MLP neurons of a small language model. Each row is named by its layer, matrix (down: output weights) and neuron, and shows model dimensions 256-383. Each number is 128 + 24 x the weight over its row's rms, rounded and kept within 0 to 255. Numbers have three digits each.
A block is one neuron, or neurons of one layer that tend to fire together. Before each block is what it responds to, as a language model described it from the Wikipedia text at the highest values.

Responds to: Empty table cells
L7.down630:107111128142083078119120156145139132151167140117127140160154137137111136103135142083123119118132171122101129089092138145139124104090094098201132123132153124134124124147099142126131126118142149130133177111138152104121138154082113126142162118162140117119117170075159085121061162130112188132145094114102144127127085110190132089136158151114127116151120097139111089116103123077145128162188
L7.down1227:091140163114134120110170123117100150113144109118155165108160125102102128120155169117131079109123138168137130126111116125126134137118093080122139138139144093130133173112090138101138111135152113142083136141079156122140111086147105099117130114130172090135111156143122070133101144131132116134143110124145119141112061104133150140111144123122112127103091110100166132091152116121162124101119
L7.down2853:157118147138132122099091157128156128121147125122126172151154137139117131160115158167126096091164164148141149152089103116154157097136122121124114138156160170156073129121092133157110135104144082143169152128124075099135097168129151133119092122114154136116113115175150110123125154080127161160151123169089146127114117109167175118103144083143124092140102081108128136153118164108149100139102
L7.down3051:096158131126100119094132134118101098079138104118124142141152079148127098096119095110099076156158143197132095096077158120144104139109086111111103127083168175129131133159111121124150134088131134147099118125162111158180111144175112156149121101165115150128118147088138120130150131131116143163140133140121158168128088122174074134119138114104089149145131097121128149171078110136175120095139

Responds to: Reporting and judgment verbs
L10.down587:081142127160134123143113132120122116103122090129170151130117111101151129153160116115113111153101082157177107138130130073145116110123109103090104142116147090109170145130105113123134104150144113105112129103126089163121129130123122126111138102119120113107167156120093120167190185133191132134114155106135097131144112129120119094172116111098158118109109132159121119102127115118143165098085
L10.down838:136104108125110143146124154126152121151146101134127127123099160163114167138149195131145140172133112147189126111070138033154143114157183148162134143104157141131112116156096171144135132150129156132079173139129128124122126097153120149119147140178119184130114154155140153158125130131141106110140107131158156130112134137144126130114138142112089147094099142130145137124108096134118124125135
L10.down959:102124102116108165112118131096092126162136125082160103120141109112122099102097141088152142112133149151147151150153078158127134131121150131124079146142114099151082126143098141142113153107123139161124120182133166138155131123090116113107126128136162103141109144116130164111161156107089126155145133133137174133072167152112129120147113118112143130116138104127080125160148108136170131113129
L10.down1200:078100105094106122117177136104152168180145137142121137179073122152138181138167160101156113170176144112149137120108123079159107097107162152142097118128141094095139133120114146138062142167146161151162114113111126107129083116111157155117079148143119111129079146142113141135123104130123136116122142120169126180166128113108157137109184146115116129129163095139126114146135129083168123119125
L10.down1969:148142116110126166119139178107122138151162095104151145137106116131151050140132171147147143137106154157119105181085127131177118114103129102117120155120114124162145117100112179142163160115140146139163163117109084145101149137161105114120104128106111116132110149132096146159160141140087133143125123120103132109129131173159115102160116109156091120142127153110126127117126126120106108113125
L10.down2038:156133111142146162133115140116139120171113115085126088119135106106176114137098109126104125153141128142139140125175086113117088120146122124136102127130112089128074094143148166133148125125102117117139128124157098146067104129110116156157095105124102132135141124164141136141144120126118113099130146155116124168097125122095148133166116110119149151127120162167148117152136149126114087128157
L10.down2923:135098126144114144111116113108120105118110118127168122131170108151145160182116132186111168114132088120111124144164133129106126123123141167115113143085150147116152185102119126142157103105088134105163134136112131165147159139121139121105130126110096136150121147079161145075114124158135136172102148118114126127121124109095157115164098094158112133145141129131130133150102103131149092129128
L10.down3029:169136139120172148107195123128113116106086139124137141108148104166125131146140097130145173138155078106159128131153116126167111127154132091106121136145164133115176170132138099098146120131098167116163139140138143142104114114175108142145092097103155181154157154107106099169155075118136150113062143143139129153130134138171138175141113108143137103124144134086134134124126120157163159116111

Responds to: Action verb endings
L7.down1630:111144181135162150096117149105161150121123134120094100135143163138122099119145173158159127127103114113119143098092109154181140142119136160127187142101134125103119179135107146147190078111108144102116165122123136088131103101110132135146115095097101141122131137145126149099123148140162124124102110156121140146144106156157150145159103135144110142062131158154099120130137150122126122143108
L7.down1893:136152143123153145116124125099160129144155159134119129135125128145093125118158175146119123139128140128114134128063129132161131142144120146125163107094143145106114135136162130177183133119144126114098193107121131108121104074128077128118087108086158120142137159168128150124154149140122110149110098141151114154135093155163153113130121111145114132070128142182077120124114117114132098153110
L7.down2502:081150183124104134139113123125140191125154125148117121113107119121117098098137179152110143108142111132125122140100144118164142168161133119122126139108164109103141143139118156141129101115105117157127180122171131132132134064125083134093119110127117137143166119159129110098156129156156143117135125156144127134122141160141163148139120147160097157067133166158091097120129166131097104154087
L7.down3071:131152116120119180119169168129168145107161145103110156097152137169122094136143174175121106117100137118138138141088141098153183138135124136152117129100148149123110126148069119173130079112129115093138146102122121152119129115098136138148116092120095149091103126157135125092124103170148133152121132106155138108139117154126119120083134105108160136100146121130067111103156121148162121109077

Responds to: Letter a / article a
L10.down131:139116137142109120103146161148162087117136084064093151138096076089137081170143102125146144123123152152157151155123091153123134125084109150118164122130143169127116129147165135118115149160146102082136136144098113177113094139119102116152119165117141134118135125116108101144107119151118076136099132097140153158104117132143094145100126122150106147137128111164134127135147126115079103092126
L10.down627:118126153113160113105100155136152094139148133103118183093108112118130109110141070161137124157120115153148101151113109121106153126138129132087125161141110104130132109107059109114126113117105098121146113118131168112150080132124127123137132103119102105104128121104108136158147133137095113143091170127164123164122147161163121105091102134101163124174169137131147149178131107160107097107124
L10.down954:107130123127155101174151086144131119099201100159137148097091115111116141124101119126137117160129141125161066149116133081143121169141129169107091140137156135083117152124151078096132078155131112126165191154118118134111139110142110127156097100113112124109150167116130168141126162111149140140131190139143132120129121129171102105108159126129156114148111106153113084173113153146118119103131
L10.down1148:147136129123113111128123156146124164069123099089121148106111142136118155100161167157099085125109068142120107105122124124119135123154113141120162106121098128126121091110099135127139142151147108125080141107150125092134151163112134119147116164123132151101141125167160110085128124120136149160153170094119132169135138114161086099099165140101095118123152133102134132134080134140101162108116
L10.down1640:110146135092165134091109146122145110130151109111105177080116170101154118146143130123127137176133094113127132147083130082139135124092096122126107147093104138153151135162102131129112113127152126090138171116099114132121168134132138104162117143149126145106121112182099125131169140118138163132113154153132148151128125176120101129109151156106119112147153171109091108104121151152132095135126
L10.down1962:127125112128152126141099127124161147101147116125117139100095154149135073182156116134147119171123080152171135140103127194169125134132067144142133152122132109118142152125122141124108149137158122160136153130128106166142155127116143091110088166134168120108129099149114131188123131152144140174129181114147120126104094147106120148066129167091147129138177188132112115106108153135157122113124
L10.down2255:106110120146139107132121096136156101111139131143147142092125188121148165146116108107156096163121116111129104136111113136150151134100112143080120134138129146129134167143057122117159069169103150145109179178119087110157138150148135076125146152140113142137132141116146135155203161097157116164103146133125162128103114127139067150135133139110168078133167140105090140128112130184147110118084
L10.down2728:106093109100126151151120152143148100135131156126097193078119156137141117137168120145136095137140099093119127145121127136148091117106109117082151140129081128107165138123121132127168085120111122096133156111120121111131155137140138100133106139151125083122127118142127126171154145111128108161132208113126140168160125160140114146135115136103164116121189096119122144092139100164103103132130

Responds to: Before year or number
L5.down239:147108130157151081104071164126122109146160123104104131097112139146119094122157105147117120090105155082153130146112151095128177129104144110145144137144120162133121102106112151180137150110106101130116144121094148160102088175123115092165070151118123106115111133100138069175151139113136130141101112125145157139143146154127152137115134137085154132123158087156119119154131089105126140087122
L5.down737:106140126163114074104109125148158121159134122138125146100134150111114141152139135080132151117099135108135135083135139116112152157111167134119165152135097084127109094150152134148124134121109102099128156076132152170161167125093087165107099111105116098139115097103170078157154124158141079153092133113109134132133171157138145109161182141124129125111137170130123091072133127130160099084161

Responds to: Reporting verbs and topics
L5.down872:121139120107104133151097138112130161140099114156139140152151114110067187152098105144095155149095122114165139090131099159089135127097076119141126146122141084092117145112122122156151136158135176120128154098129088108119077136118104114172144142133155153114141108136115146118139130158134124100112103124122113185065137126088136141171141153133146092106119101137135153124119078158162128147115
L5.down1681:125141128146154120122104101133131099118108098125133102129123154163135132132111139109073182126120142153115170136133095123108139118131154109078114166108161125132125149130112106164161141130157094119143136101114143151149128119119143095196089122100160144115133192127112111137118149110167156174136088144157125120125123148095115120159156080142176168099120132118119115150099126128138109100099

Responds to: Empty table cells
L10.down758:141116116119092115153125106145099116129111187156171138146139121145091148123140148137135114118133174156095154112123120119137133123126150105148147142137165146163081127108123103132113116107118120130066097110123119133103157094146105172149129118165142131135119128129127116096107130098124110114135064139111162124139105109132129144092141097120108133110109110106141176141143072106186110112117
L10.down1256:186159135158129105119135142183124131126146145106134133121115096108128154143131099164115099114153115106132106111105114143127149105116147111135145116093169148174116128109120167101116123151122127118099148152113101107162161135143148151132120123137151086082145107111116112117133160148112148120150133148092133123131102141178139079158161093104121142099139154123148157143065124124104142130108
L10.down1393:151095143118115125118104154121111155173171095095156116100086153118167133161133132103104140136170139094127106126122104145148124092141146120139172144057102113148104112120111138110135129119096108131116184150145169101146116155135132135137167140132124102144102130111074111124136124120138110142142067132127130121138117131167164098117143130101147118135158115134124113125128139082150063133105
L10.down1472:093129170167177117129110076123151129104127125103170136108069100130122106106193172131157155144129116083108161145101118139161085146111123094123079154159180125155132131136115089126144127139137118143115082112137167120146112097178099136121104140149115137102120112154141129166115125138121131093121140121162130127132111149143136142149184148145115142091148139094135084131144103141100103131165
L10.down1561:123122107149082143126135124120092097101137165133140116107121137140121169144118082100164135078118164145138134141125109145101145123137080113135163120103105124162106095108144126100113132100143148128164139148133162133149142139148149113125107126126144141117090137144121124108135138095138159061135118156119100114164137142135130144155128106120096071156134125124159154156125151175137147126085
L10.down2065:125128115146139152144125118164111125104147114115145127143130066108173147157156109064134091155164166102142124119078101087110140103151132097105105127109131110106106135116102152115127138112119159149149155090132159150120124144171104176156136158113114095138133168142103168125130147102149117070133114086122125105093150130171129103162118107111145119112129131099175130168173095122108148133112
L10.down2640:158127106158115129172141166156129104105118122117143151154125155162094157153130155138113124135138134084128112137145156160126167121114121154160141096163129117142114160131145143123132136113104107122150160147132154131111118152126070105147134157156123093108122122146137162129110175076135144088148147115124109116141121131201128139121088073110111182110155124136114140093092129135129156138121
L10.down2855:114098147125136156112074117137120131155128144172149180117155107199130103146163126099136125125143099124117145143121123082148123123137099096156099103142182140114121132133147121157126128102114153101108126161114146153136170080184114146112151111175113113139118122155076147116109128077146158140121192163110120121116067098119169182074123117138123109180166119102150111114141122139121133115123

Responds to: Sports leagues and name fragments
L5.down280:110134147137152138129139081127089151146118126090156143107143109130155188163138131085103112131097125130096149062135152114118167113114143152143136154130099118156150152100048152129146058115106153137124093123091128113133116138141142127160153132112114110160192098145149137147139112133121120149124170126141121166145101144128120137140129146133142132135138151124095124133154174140124121110126
L5.down2752:132107175162110119135157113133123143160133133127178102137140107167126120099149115098123067127116151149136180085098131123161142142120093112106104150154124114131081164136151096124127093108108100142143135130064176096091125109105130118136108112144119143132144092099136119115136138120122134087119138121098125121124147162114143099147144117127101134145130133151110093125131106091162129068093

Responds to: Indefinite article "a"
L7.down123:129137130107136141097164144100154121138144140094148102124088133085111099168097117145111068118116134075131106122140113114128138099089145139116181107148115126146130130132116122162117107190105127123111148155130084167169100150155159128111132128125155127141112155101144131142176110085134098114109163144126180149131121184153084121111117091139145092144125078132133164165107124175088153082105
L7.down968:097121141082140097133102127139181187059161100160106174109090164109127121169130100097147105167121083149140126149100103122134111159130145132159144125125110123142153149141112154084118117123088110108171153156126117129110128151080105097110155148124145098131105143118155125131116096103115077103087155154116142165122116137110097110111157124133122146125152145159110133144093127131130140139111
L7.down1532:101106138095117092141130149110161136110127153133115160132125140129133061166156069163139108170122094156143102158101145106140110101097131103122156124114113128150165120137085125115133143201145122096138199141099121135160111151143112065094132150130150124068123126140128110139157132079118134125111172157174141148143142121116081123094118156105157100138169136144115129124133122161087102102104
L7.down1617:116091105127117149162100147114128148118139090182112147129165146110145082136139099106091147145078144123158097120137147103106135129138129183132154147130155144120131103150126148104121126160075138133113154139110128140155105123118103155115128126116091089150113119100101130149153156100156140115113137164115158119154133138173101123090130126156140113094121142162115123207121138137131093107131

Responds to: Before an upcoming team name
L10.down475:134147103141139138150124131134141164124148155087168121105132112134142165147142133140121087135099130102131142139137180078169134061166148201132112145112069112174079141106157167103135136109114160162150130154096086148172175112144063132165125174136120123147121087119110125167109114108157103149147158095098105127125093152121096148158129127130102130140113126083108097122091112148136141139122
L10.down1429:159134144132131105127141190138136148131112130102174095172108121155123104133106086161139072089117122156132108117151090105164145128099109161123097103107083091137114109144148132097135103079130159118115120146143154144136115109145102149129120130159100126163104102135130150137097157142142116155113139109098066168139124092160113119136147199151127124171115101115152161119098139107116137126113
L10.down1529:145143169118150097102074149123153135118127143146120081116120086148092145116151080122139130100123134168164142122120149197100130102092157113107039159155095152201129122093071130137150121124115122123104093162151104103127128104144110079081122098166082127117120122160134128118141133163134140181125103148112167154106142106085158128131133120102134115144071118149116134141115134134122125113063
L10.down1611:127105160135108159181150135119100109074122093146135116090157106140164106163117168130130121150153138132146146120156133113158114113105129079125081126107117081135094162113149132111133121111087156096111152145140104115128138130185156138126131104079093125126142164168147164168137135144108106132158177119149130126104145128171157135147123168116108104119115158102085147125120091128098084136140
L10.down1770:127130124114113119121140127143114148137125124172111138116098128111104115124118149106126072126080115119104163110126129108125180093150129166153138121133162147135152123123131129189116082131134151174112117161142125120137161113117102175165127139171116063079136158101131118148102125123112126117129157171113118141155108095157125116133114115162120130141129115135113109135138139114126181148156
L10.down1784:112118137147098095153090103147131082124124121113149068135126068114144120112127102165100135139108157115156140103134149179105135132076178111065071116117145109116124123151094112116152108107124108128099165171150150153119162143127115100071131119127107113163129087117162143104136124098136124155113153147144148124125092107109112157153155135131109122080144138140142143126124111129156124161098
L10.down2523:123123144145151159165137127138136072117100123097124100119165105111129141172121123123101095154142136120157147130144119161146102148097151120127052119170126095166147113147148103162125127091120129113108132134132135115141122128177106114133108105114107170102114097149129136151104161150142148108106130106150145134150173138135129141153145165117128146126147109118107118093098110101142153107144
L10.down2888:104104162098149113120106107105151146147124162146148069117171128154116116167109125147142116104106178106120112090111111152128124127124149167096135117119127130111152107113139134135149154130128109117141116096119112119096098119155123133112129075143130124094092144129145145132110156126115125089106145110109111177138138079118115109120131101119169110117141109144106107146114100132142187122105

Responds to: Reporting and finding verbs
L7.down1036:139146149098141154096148181094143163155136122100173157123170184152116108097137153152157094136127135122085124116087112114139146158144144103092064109078156140124119143164139102107120103125150164116116149133119123150128108076139173085135126133160135100132111123111177134130097126138145107143092103118120152096130131126113102061102139111123133158126149124130115106110139087130134121100137
L7.down1385:137120113110136131083100130109125137114120135142125153104108078114108101143095113139181126155118143126114158145098134137124072091105140129123125138147126142151131152132139097115092139120116128094144156136131108156113154131118141125156115124164144117175139117093098118124134119146141118102130109118095142146123138135102117110137140144136163174149131135149099094095130087081126137121157
L7.down2382:174178116105143129123103121131130161124111118116146150121130140155152136141104120121135153152125153139164112129140144110148096117121130132081132141178172122149153117151112123146130134108132140076121161147096148185132119154137139114197100085131180128087143122084107156114142153102129112141091122113102160139126124132119077102127161170114127121182140079133125147129132109093097120159132
L7.down2699:088181131109124085157154101168137107153115141136139149055114116082104179091142168172153155128105132157108106064136096133139124126145164112126137143146147134054139147152097118154147115134127122102138129116075121106109101101115131155148130109129141130147140132136105099131146156116173105126160123128134116115128121126129122088111140155103131135125140145085086104106128151167166118113159

Responds to: Section and paragraph breaks
L7.down510:120133103118133097101110091123142155178121116113116095107122097124146151125121119112123124091092127120130142127104163086124030142130114131132107094128141127085103098112124117134132172114141173112148109114143103105101133111120074176158125136114147127133145152096156137131089145114086144139132130124102125108119103120147127096161143119113109118138102126128137144106142098124124119136120
L7.down1208:148150099129137105125134140103117129181130107135148111107123118118162159130147134106116091132125132134128112117131147159118121097116121109164132183093145129113143158159140137144119125128138125114161141155092125129146144065151094127144117141115167124160168151144161096119152193111119117128122132108081131159119109153134164128115152155080114138130175093164116151137140107105112107137128
L7.down1636:130149129128146131099140133111117138120105117080106134110139139115149100112100141114134170088152144131126128140098120193157104154109153141143063140097154127116141149120134128105153117145103132122098159093137137101160144127150148162110138109107145117152119109128112122142169148139143118141132165132143135132151123117106157128109141134153115142097138129120130120138094112105139156122094
L7.down2497:112134156138120117121109130101108127141123122068131096146133126135118122115106116120124102130125131129150135124126134186143125161111141115162105118103121134147122159099135141099113146100097123080113136117143108088127126127146136141137110119141157128155107144142128115129113134148117122105155124128127116139134116115120159146149134115134122119133155138150112096142119120134122142144123

Responds to: Empty table cells
L5.down178:109150144083116079119106117108126101148141155102119151132141086137100134158176097152130128125179117151155120098144140080104106144130096128135152135121137137115084124145127104106102135159141111115102128136097101142140083125126165089143124149130129122138161152101106117103080165130152116113097101136106124104111146137153126114152126087132130122162165083104140087139103150158133125108137
L5.down2233:104118122118110115143164160123108150124118136116114129130154128115107101135093104119102122141113125121091134153095188129184127149157094115107121123121141098133088171108074107093144131087136113121137155140132087123120160093120159129175114095150154114111152133148108153119097137119128124146100118106135126135117110123134108177104095131146092145133122126115144128142134136118122126116139

Responds to: Abstract noun endings
L5.down1111:169119160083160129122156133140136144151144134123152107092116117157106107099106127133129162144138094080123118145121084155159131120134130111090146104136088137156127155109091141140107120160088171105118125106094135169125092125129129179126151123153095093126106123169111132148159122135076102136125131113098099149106099173162110090129134137122137131147122129151100112162121177129112146138149
L5.down2931:151149133131149130104155114111119085126160138169146139114139140124141163095129089112103137127092118091153164118149088202142131148116180089164107134093142110121114116086163153115079124171141138160124130127141088141168105113111135164141121118134125100096130155172151140137127133140110135128093105153123108149126105120124153039168108140157099116159173158124143114114140136082092125102111

Responds to: Letter "a" token
L5.down346:116132112115123116109107134099151128077160133104114151066122150131133105154180086154129115181115098132138093136121140116118096107098109102120164144116128141132202128114130091127120113168108117121149201120116117097177127120114121104144131166136101114087104134130124142129136120126110155138158160147138141144125113177151072110089169163118115136141176142138068091143103131171125132097115
L5.down582:091115131104117128124124149122162135097110122158119196087114123132092091114147059151142129140142113135129146159128120137135098096124124151134137150100120145119174091122142147113129117158132114153115177128128175079124125154113145122156124144098118075102113125136120099128141118166106150132131140145171151136129118125143087086104176137084130151160159148131107131105128111183105102091138

Responds to: Verbs expecting an object
L10.down816:128103148123181113142117130142119101111099126152137128170156108122140098152094155160107109145129143153126143138101101179073087129136147145126103143131100126144123127152151140110148131116113107110148168115159118170127151156144147119089121166098154128117146124175157167131092138132136152136118146074157110162092140115133059159149067111108146094107151154119141105105138142112101133133114
L10.down1338:097149144106144098118138136132115133096111154124140100100108126137100130150112177096165149123118168143177133149127101141128107120131103120088078136158162116140124145143118119156186111176117123160091126132127124073112140127114106143123135138132132108114106176142105127127109118162198124098131096146151123123096147120125097128142175135146115113098100115151106108165126134125150114110130
L10.down1605:097125141108113143139176094108130147115133128155114124098126139140105115094116106149172192124138124139143112140083100138098125138130157128132157102111166103130115111141107143151113094110154137119119138148139114164115153167121170144149177124115092157135103150150160135113138131130124131146112118116146116119155108120073094123117167127138088119093131091089107103141102120109133108084126
L10.down1626:096081171128100129135147143150125161122104131082145135154139139140118145096116114121135136127151167123136117160119150127086090142132158140119195103103139115161124148140088162137095125105130105116124149113095104146105116110074145145129156128159121129190108100117148104076121109121163106132125105120166152118149109110133141157154136106126118104121125087154131142140144115126106104196159
L10.down2078:106157182146151113087102127130150114110126104099078140122094122151152097142148146171105103117140105101087133121062142093143135137082108144078140106108154125140120140175133130133175130132163142147144126130130124111173155104144096122086164129108139103130065165171125121131136144162119129116122132131155135099135126189162163152075124113117138147097112139170093130141135132172137143121124
L10.down2434:130154104140133156100135145132135147155115118102092179104142168086122135133108167147143114126111096125065151153124120111136124090107131086169095133138117169131104121094057120109125144108175129116130160110104130176147154178120105138118115144131151118141129104173129128148159175112175178092152180098070137149161121183145098128149151152090152103145068112113170122106148144110140130089141
L10.down2542:123138210105131154124160134126152155112114141119118160142128116116120048129111209138160117107104157108129126101107084114154156130130146101059083134145128148087116121123129117137140122130163147133126113101086149117136133133103175131133174155148127115141118104136114121115167131156135135138141121110141092163136103141140090095122141155119137128080144136131080103152159133100139099120153
L10.down2883:170141156109112104142148134171163154095130143106140128120162119172130116086087135122144094155151132108119142126114133075165141126144115156076078151123144110124139116152122126132116122102122117155143123166093152207177118137124121137123139131150126062123096141124123130129143126120116138149149128144175158113103095123131080130081133160168131147075126105143129131149137125143088098108102

Responds to: Date-introducing prepositions
L7.down579:146125108123119125121129151143155099114124174155167091098121140102118133128157107141146115124149097081150127145100150156096182135150131094131120105122153127130133171125143123154116146096095088125090133149127147175168093123116146132124111118110061104103119069135128138099157141147157118168130099141111127135154143142113163136148123122117160095086134083136152093126156121138153147129108
L7.down2354:126170090145116127119088152127133130107094105149154135087133097090083113099115130167117123131135164103106131116135126104104145086129160108084128130100131135141115136126138154133113128071120152134097116124084102140122128081124141152152089136148110110088103104167133131086106129130084128138148145142095140116104090116145172124162122116125111104148132108114126131098130113144098164140107
L7.down2366:127091125198143098126110114133142108140134138104159123060090118137105092099144119168169095093112167113123112142119175129143133112122118086163144094160133123148123124100121149104146142123154096138113174153120108120139168140132126098140132130129121131112147133118163130072165159112113111096122145147146116123166116140120108112155129095139085127127154136132129101149144149126184139130146
L7.down2848:154128122151084159127131164140113136095136161115150134136082128105112113118123148127137112126122094119162122158137145143131163099091112120117120128170104124111143147089152119145136126149112102139106149152142164135128133086161114123069120149164090101124106148124122143127107107112116139120126109140069163127156107177144124145145132116137164156166141107135136094132106123124126166132109

Responds to: Abstract noun endings
L7.down266:179138106174162096139119137142124140127164117139174105133121154084132155085097121094150138118119134109160122144142116121105145120130145131111160096131079151133149171137087158129117136111102155116119113164179113100108167163124123154124099128101107142137112160152103118110113159092088109165117165155114066139105138133108121182116149111115144124169120095131083124133119184130128135122119
L7.down1014:145112196100134081123148119154139112155129143149142151132112129122110115134168086126156151113133132133100138125129095150177148130106136085115125083127125151151098139140160133131144102148131132105111116142099162121154126102116112156165116126132107123105099140166147110135157088173097172141106104127113079173128096150135146098161145132144106109169152130161125098154150202128154139118087
L7.down1277:130168140127147104110119141116114125113113090147162174124093121136132124105140131118110160154136098137178062113114124098169148128149121119161106086148108115116113155124133166130108138164132133150130137138097097123151163142161110173148083116152103148121104151156130087109116137100084099172106115131121102159105095138119102130172159123115131114185110105129118138109135119131162136125117
L7.down1644:116167145160156161113166104119134111156160131158095143134122122102147097116184155156114130093147110111136143128107117130168158129154157119128124167094136155109144138109102083145081134134120143070132162141051121112137115107114124098142095140120173102146109108134151092115156118120111123117115100121125122103134115135133158128123149088117119141106138120132051118117117124076111068119094

Responds to: Before a year
L10.down318:112160108155126128116127107138140125138152127128144123122151090104136129169159117069112101145129129140147094079125164153107123077115129142100133184123118080094121127116133086109103098111119110099092125132100180149142139141138116133186150110106134079174079131142146121133123105105111117138152138133079087094114159129132119085124116169088122088101133112110139136132102134119136114083140
L10.down1028:125126150150149129118122091113135123080157133167155074104128148185115122136120159089107092102103119113166168135115153173134108137130166134170113167118116085138128133118148119107088127136129093109139108110153140126113133165168120131114124167106100118125102101127145065133123192127127156144155133108165146112117154122112119143161125133145115118109133147114084165118078155121110140148095
L10.down1427:087176130123176130083149113152109115103127111099187140090126098145076109188172151108123134094054122101143130113176156119085135099118118131136122120186153134123190123114123111118138141133118130138157158059137159167127133156103102187145141135148097115150126123141131139125104131123174123132109102156085141144139115095088163095126100183085109121106142147139153129131116133138138145120122
L10.down1465:058195155128131112153117098160139127130135111176136139157116102149122138108167103143120114119132168122123093167106134171143075145144132129103095141109148096136141122143120170112131142127161128097130129091149134139129136080120089109115103114119134139149096115144114164112130154103157114124104136157156106127163125073119114140125085175127124143109130138121166108154151108091166118127080
L10.down1838:132095116156120173131123087109125126163101115108147150087144194098122114144117108080129124141137060154110127143119094164150060104112112148146129142159140127141167156147100121097085112114115125079132122092117140121099157131193089116131132152083126117130161145144086162117151095113135081119144136164113106198144179093123149115109173132086100088104123120147113142115107126093133134131137
L10.down1953:122195158164133150104122093140139127139121112143168164119137116123098172133125119107116086075116132084152115124145084170113114102114136149137073114155126123153129120106130132102122132111134090116107141085126117186115135070149101119135132112141106081166130176133144130096119150152125129137183168119102149115107117127125144115143158136125122092149129129105169102145098100121143118130123
L10.down2252:079187174177107162122122092101088138091151071142102106137126131169105093163121148106130101128116158131120133155121128159167147129086165134153100158106118186125136132107111127116125126124162161149115109129117105133108117144156115124102101130130112133108162115157143129153125174120127132113140151104124127145133160156162125144093166144138143097108096118123102102163087123162117139072158
L10.down2539:131200115136149105126121125129164112137092131168153076125139142140130171083147162074114144169112161083150128140097143125076163128160129163125100104128128113107135097121173090087144126099108117118112120085097151184154107112140126110106105083124112114165108107138148093126159161167144148128114108112148114117167100153097118142116146142135112156104129130124122092165161111118122103146149